{"n_layer": 16, "d_model": 384, "n_head": 3, "n_kv_head": 3, "head_dim": 128, "d_mlp": 768, "vocab_size": 8192, "activation": "gelu", "norm": "layernorm", "norm_place": "pre", "norm_eps": 1e-06, "positions": "rope", "rope_base": 1640.0, "rope_fraction": 0.25, "qk_norm": false, "attn_scale": 0.0884, "bias": "all", "tie_embeddings": false, "parallel_block": true, "init": "normal", "init_std_qkv": 0.0196, "init_std_o": 0.0, "init_std_up": 0.0196, "init_std_down": 0.0, "optimizer": "adamw", "lr": 0.00107, "lr_mult_o": 1.44, "beta1": 0.95, "beta2": 0.98, "lr_head": 0.00377, "grad_clip": 1.0, "warmup_steps": 581, "schedule": "wsd", "decay_fraction": 0.343, "decay_shape": "pow", "final_lr_fraction": 0.02, "batch_tokens": 65536, "seq_len": 1024, "doc_mask": true, "train_tokens": 601900000, "steps": 9185, "dataset": "wikipedia_en"}
MLP neurons of a small language model. Each row is named by its layer, matrix (up: input weights) and neuron, and shows model dimensions 0-95. Each number is 200 + 40 x the weight over its row's rms, rounded and kept within 0 to 999.
A block is one neuron, or neurons of one layer that tend to fire together. After each block is what it responds to, as a language model described it from the Wikipedia text at the highest values.

L9.up22,225,205,224,198,323,267,263,190,221,169,185,233,212,202,225,244,177,208,166,212,238,168,178,191,176,205,167,229,117,169,167,105,147,202,266,214,263,160,251,226,137,242,205,245,220,197,117,296,189,136,213,187,222,167,209,191,250,83,209,186,186,202,117,115,217,125,194,236,211,251,229,167,193,204,250,109,193,180,187,162,178,182,164,192,192,62,205,215,172,197,157,184,197,198,114,188
L9.up213,204,195,198,237,269,208,255,147,141,201,123,191,164,192,168,222,199,144,217,230,196,209,143,159,183,146,155,184,161,88,192,173,149,146,262,183,222,212,261,244,220,171,225,244,279,226,154,207,167,206,182,133,221,195,203,216,223,65,247,233,171,226,186,180,268,147,176,245,184,187,284,213,157,228,235,186,212,186,124,180,196,284,202,220,102,221,124,215,176,206,185,194,216,153,232,249
L9.up407,193,188,183,153,207,292,218,202,211,154,215,231,167,201,199,231,132,200,275,215,166,174,175,151,212,202,219,179,156,98,217,176,138,140,189,225,282,192,245,215,171,204,233,220,224,244,208,222,177,181,251,161,245,285,210,226,228,162,186,187,147,195,115,193,219,191,197,218,230,239,275,170,177,237,209,169,207,233,250,204,202,249,152,218,175,212,195,230,204,257,165,224,149,163,98,136
L9.up685,162,202,121,236,193,194,269,164,218,165,226,260,193,232,182,293,180,214,237,199,156,200,202,141,248,168,234,176,173,166,201,210,184,210,175,256,260,192,192,139,79,218,220,158,241,223,199,219,217,204,196,184,240,221,241,289,191,190,218,235,206,195,161,194,159,195,176,249,179,282,229,163,223,222,168,215,181,175,176,121,156,278,171,219,265,139,110,220,171,258,127,184,187,161,157,197
Mid-word pieces, CJK names

L3.up74,206,213,124,183,220,164,191,206,215,196,263,245,235,227,181,222,128,294,225,199,200,162,280,212,218,235,149,245,207,250,213,230,234,180,182,253,175,226,194,155,177,173,160,177,254,260,186,190,148,178,254,155,198,209,277,168,221,153,297,243,174,197,178,217,188,176,212,138,194,232,173,165,219,177,209,201,149,214,114,212,205,170,229,156,266,247,190,215,180,107,192,135,222,210,278,202
L3.up198,236,185,198,139,235,148,201,234,194,238,167,232,207,129,214,146,203,194,214,162,177,147,254,177,211,215,220,231,250,202,99,167,127,262,249,151,235,206,164,177,252,190,213,175,217,248,188,184,106,247,197,207,198,163,241,214,225,211,235,152,149,204,241,208,163,174,240,201,164,233,198,247,176,167,259,198,210,161,225,141,254,217,245,115,220,212,235,214,184,228,181,172,248,153,159,210
L3.up510,192,168,194,104,195,169,247,244,221,218,193,277,220,234,133,227,198,233,268,121,180,220,272,241,265,195,148,222,211,160,194,206,223,187,215,261,191,161,254,223,128,120,188,165,190,200,188,144,167,174,238,167,190,209,164,189,211,150,159,181,85,223,214,204,231,199,224,181,81,258,203,236,200,204,219,196,251,121,204,193,148,209,175,253,265,219,187,200,133,209,138,248,178,257,152,183
L3.up693,203,215,208,238,171,151,264,247,180,157,152,247,315,173,210,211,141,178,267,155,201,197,203,198,190,226,144,163,134,139,259,144,228,222,169,203,255,184,206,207,212,99,182,185,283,245,175,172,162,211,255,178,218,272,261,182,278,239,132,187,127,138,95,203,207,199,203,193,189,202,173,230,146,183,202,215,213,226,165,156,117,138,221,180,217,213,137,288,201,189,203,242,198,217,143,190
Mid-word consonant fragments

L5.up45,214,210,245,232,181,244,236,166,247,220,258,253,254,211,147,138,169,203,251,172,218,157,233,195,230,228,107,192,175,172,269,168,229,205,207,186,227,214,206,301,188,186,193,233,271,226,263,174,175,212,196,191,192,205,211,219,232,174,170,106,222,188,251,178,238,146,168,78,182,184,307,193,183,217,205,89,176,200,215,163,201,168,160,170,155,246,228,198,158,161,249,213,232,185,236,242
Word-initial prefix pieces

L5.up9,264,197,159,242,245,187,309,217,189,198,181,228,199,242,197,193,177,210,215,191,215,225,209,180,206,177,121,193,211,235,169,197,263,163,206,273,170,177,188,230,190,176,185,189,208,145,230,180,182,215,245,222,229,218,239,239,203,165,206,123,115,204,165,226,179,262,168,152,134,170,127,213,213,224,205,194,255,211,154,197,168,182,205,145,194,189,262,248,166,191,239,255,168,164,166,159
Mid-word fragments, table pipes

L9.up375,225,197,206,193,220,274,175,187,253,171,238,186,170,181,260,205,174,220,244,163,235,142,220,210,227,208,115,195,280,130,171,176,143,203,256,229,176,205,197,293,137,189,161,241,205,183,292,204,150,182,211,214,154,193,258,247,255,249,128,187,179,201,198,173,230,168,164,131,211,261,144,212,237,249,237,195,262,223,202,224,230,182,237,228,147,140,256,203,155,156,231,106,249,274,176,200
L9.up536,185,220,184,161,194,224,204,243,256,184,275,217,203,174,163,244,212,178,258,201,231,189,197,179,194,238,139,177,144,243,223,155,148,216,190,185,126,154,220,200,154,221,207,164,191,264,259,181,200,164,247,240,175,228,228,241,196,174,167,206,188,255,223,183,205,166,158,118,217,207,220,222,283,201,246,195,145,193,240,204,239,229,228,206,158,205,195,126,186,272,192,163,218,208,154,173
L9.up704,211,217,211,184,242,231,143,232,260,199,236,204,180,173,206,248,210,149,250,215,210,151,205,135,213,192,256,195,206,158,230,132,138,119,208,220,152,140,165,213,192,211,223,230,197,242,227,225,208,201,195,189,203,210,156,213,203,227,182,235,215,181,266,181,228,186,218,191,217,198,240,150,200,216,213,245,250,282,219,215,249,143,246,195,123,121,154,166,172,213,199,170,278,177,195,108
L9.up711,194,173,151,194,201,219,200,243,143,177,219,214,209,181,211,256,153,245,206,136,221,208,243,237,204,227,210,216,198,182,209,158,218,220,202,253,124,172,185,159,202,223,155,215,200,129,259,146,181,171,224,157,221,230,209,205,162,186,182,117,193,188,221,210,208,228,192,152,190,185,225,171,238,195,270,203,263,248,271,217,201,259,201,232,187,252,249,91,204,208,213,209,239,176,160,227
Clause-opening time prepositions

L5.up764,175,189,197,162,189,243,271,215,195,199,198,228,221,170,224,177,134,219,190,186,202,253,211,174,221,182,211,162,183,186,189,173,202,223,185,172,215,194,234,258,140,197,255,224,218,237,165,167,145,201,209,202,222,272,275,240,293,167,211,127,193,154,196,140,195,155,210,236,143,141,213,181,262,195,172,148,238,150,199,174,197,227,184,281,218,211,264,223,205,275,106,257,255,192,76,196
Incomplete word fragments

L3.up166,230,187,175,190,260,162,256,238,139,136,151,235,187,206,170,228,208,251,196,233,222,252,218,193,230,186,144,218,218,227,186,180,271,229,173,257,231,195,193,252,189,236,164,227,203,195,165,181,104,201,225,218,206,228,252,224,175,163,229,235,215,149,249,247,257,187,167,177,111,183,225,193,215,187,192,190,180,180,166,204,194,117,205,156,217,213,275,231,142,207,214,253,185,225,148,194
L3.up239,155,197,205,185,196,207,255,224,183,137,192,208,145,164,183,229,210,203,228,156,166,218,269,169,190,195,148,203,206,168,158,191,220,215,215,222,203,175,163,286,151,186,223,169,235,234,205,174,145,177,100,139,278,247,137,226,206,151,107,185,233,135,193,203,278,160,182,97,108,169,149,161,193,167,161,252,298,147,200,184,198,155,129,256,182,167,303,247,236,234,175,236,170,220,186,104
L3.up637,209,193,201,226,177,217,199,218,243,145,228,217,216,156,187,202,259,210,202,212,146,215,241,217,189,180,206,167,252,188,141,199,180,190,218,227,187,200,257,232,173,263,165,220,178,188,162,128,230,238,169,220,295,336,200,162,217,94,247,236,232,133,249,180,168,196,169,226,178,151,209,190,203,241,176,170,180,200,168,220,178,165,227,211,263,208,227,179,191,169,224,271,214,152,163,161
L3.up699,184,147,170,232,174,128,222,255,153,173,233,189,220,190,91,227,181,174,217,215,176,229,202,197,217,237,132,219,195,252,165,194,147,215,226,275,227,182,158,280,211,197,197,201,214,191,112,182,168,195,255,192,201,199,146,185,210,250,196,200,250,199,254,252,171,158,205,228,175,191,194,187,239,199,255,196,120,263,237,224,126,225,209,175,160,230,153,218,196,221,156,216,188,196,185,231
CJK name characters

L3.up171,184,225,238,138,182,224,300,239,191,229,235,222,215,148,240,174,181,183,213,136,198,182,203,244,198,203,175,217,189,85,269,258,239,153,280,246,182,173,119,280,155,155,202,192,232,223,274,210,174,199,206,210,134,241,178,134,179,176,160,186,258,215,177,194,253,183,169,142,157,274,236,218,206,179,203,157,269,192,207,212,179,235,157,197,154,182,166,210,138,227,197,150,217,246,172,151
L3.up284,218,210,204,232,247,271,176,214,166,140,202,177,230,153,166,299,177,192,224,127,216,173,239,281,206,253,183,189,247,173,211,168,223,147,203,227,146,162,164,234,164,186,173,195,231,234,196,190,198,163,234,199,200,165,155,246,157,190,202,203,203,171,220,205,242,191,181,230,220,202,288,181,188,210,282,291,220,265,277,276,164,210,243,228,258,187,93,188,135,192,178,231,222,304,223,169
L3.up288,180,179,186,181,182,268,188,219,233,91,240,187,188,149,179,263,170,184,238,184,199,172,239,193,197,213,153,198,167,209,290,286,185,238,232,179,184,187,141,239,160,178,155,201,179,190,236,227,210,125,166,176,112,249,203,167,178,201,89,171,215,214,248,115,235,173,225,85,166,250,184,157,197,161,194,229,235,210,273,162,217,177,195,275,176,202,261,180,141,232,223,224,214,307,206,163
L3.up473,218,152,215,222,219,191,210,279,247,113,208,257,193,156,202,221,212,214,207,207,196,219,181,227,204,201,125,195,113,126,281,256,203,186,194,210,213,219,221,236,157,231,148,211,177,127,149,197,189,179,223,202,151,208,240,185,198,171,130,130,171,207,195,229,212,171,168,175,155,253,237,173,196,180,187,116,158,182,197,204,220,202,186,264,194,209,167,196,208,209,227,235,179,186,213,152
Word-initial fragment tokens

L9.up32,260,218,240,178,254,195,204,278,218,189,221,205,149,214,178,159,151,211,239,149,136,182,185,159,210,231,221,205,134,216,278,234,235,180,258,254,207,236,218,218,164,234,53,235,234,179,166,197,114,120,183,158,191,193,298,245,195,220,211,236,189,139,237,203,188,219,174,165,180,178,220,237,181,206,207,153,246,256,234,196,199,280,178,167,151,227,271,248,142,217,205,194,168,235,160,155
L9.up232,283,193,181,245,237,235,272,236,209,124,151,221,244,169,221,186,188,177,257,188,201,208,268,231,232,111,211,322,211,186,203,212,194,184,232,181,166,139,177,242,215,241,108,154,144,172,135,193,170,168,166,196,201,270,141,221,221,209,185,155,213,168,193,153,219,209,206,179,194,213,223,149,234,228,166,221,192,166,213,178,218,225,158,157,179,184,188,195,181,221,179,238,270,225,149,240
L9.up535,163,189,176,192,266,163,203,239,190,226,152,221,275,178,244,189,167,218,284,178,200,235,208,172,217,272,86,213,202,159,215,226,293,143,227,231,205,207,224,195,230,203,151,181,198,278,233,180,159,241,248,212,214,162,298,237,131,122,171,221,113,120,169,167,176,208,205,229,146,277,257,178,192,187,190,240,202,244,165,145,156,240,177,181,181,179,188,207,131,150,148,236,210,275,185,161
L9.up616,207,157,305,209,240,138,157,253,108,127,285,191,188,123,215,192,192,234,228,188,247,225,199,221,225,261,158,248,138,228,234,227,190,154,211,203,193,144,210,188,123,233,235,119,202,205,238,226,177,167,189,154,210,176,217,252,188,248,227,139,145,86,209,201,262,194,196,109,190,224,210,199,202,188,169,228,235,170,158,170,187,213,245,152,163,137,213,172,162,255,192,202,213,226,204,207
Mid-word fragments in names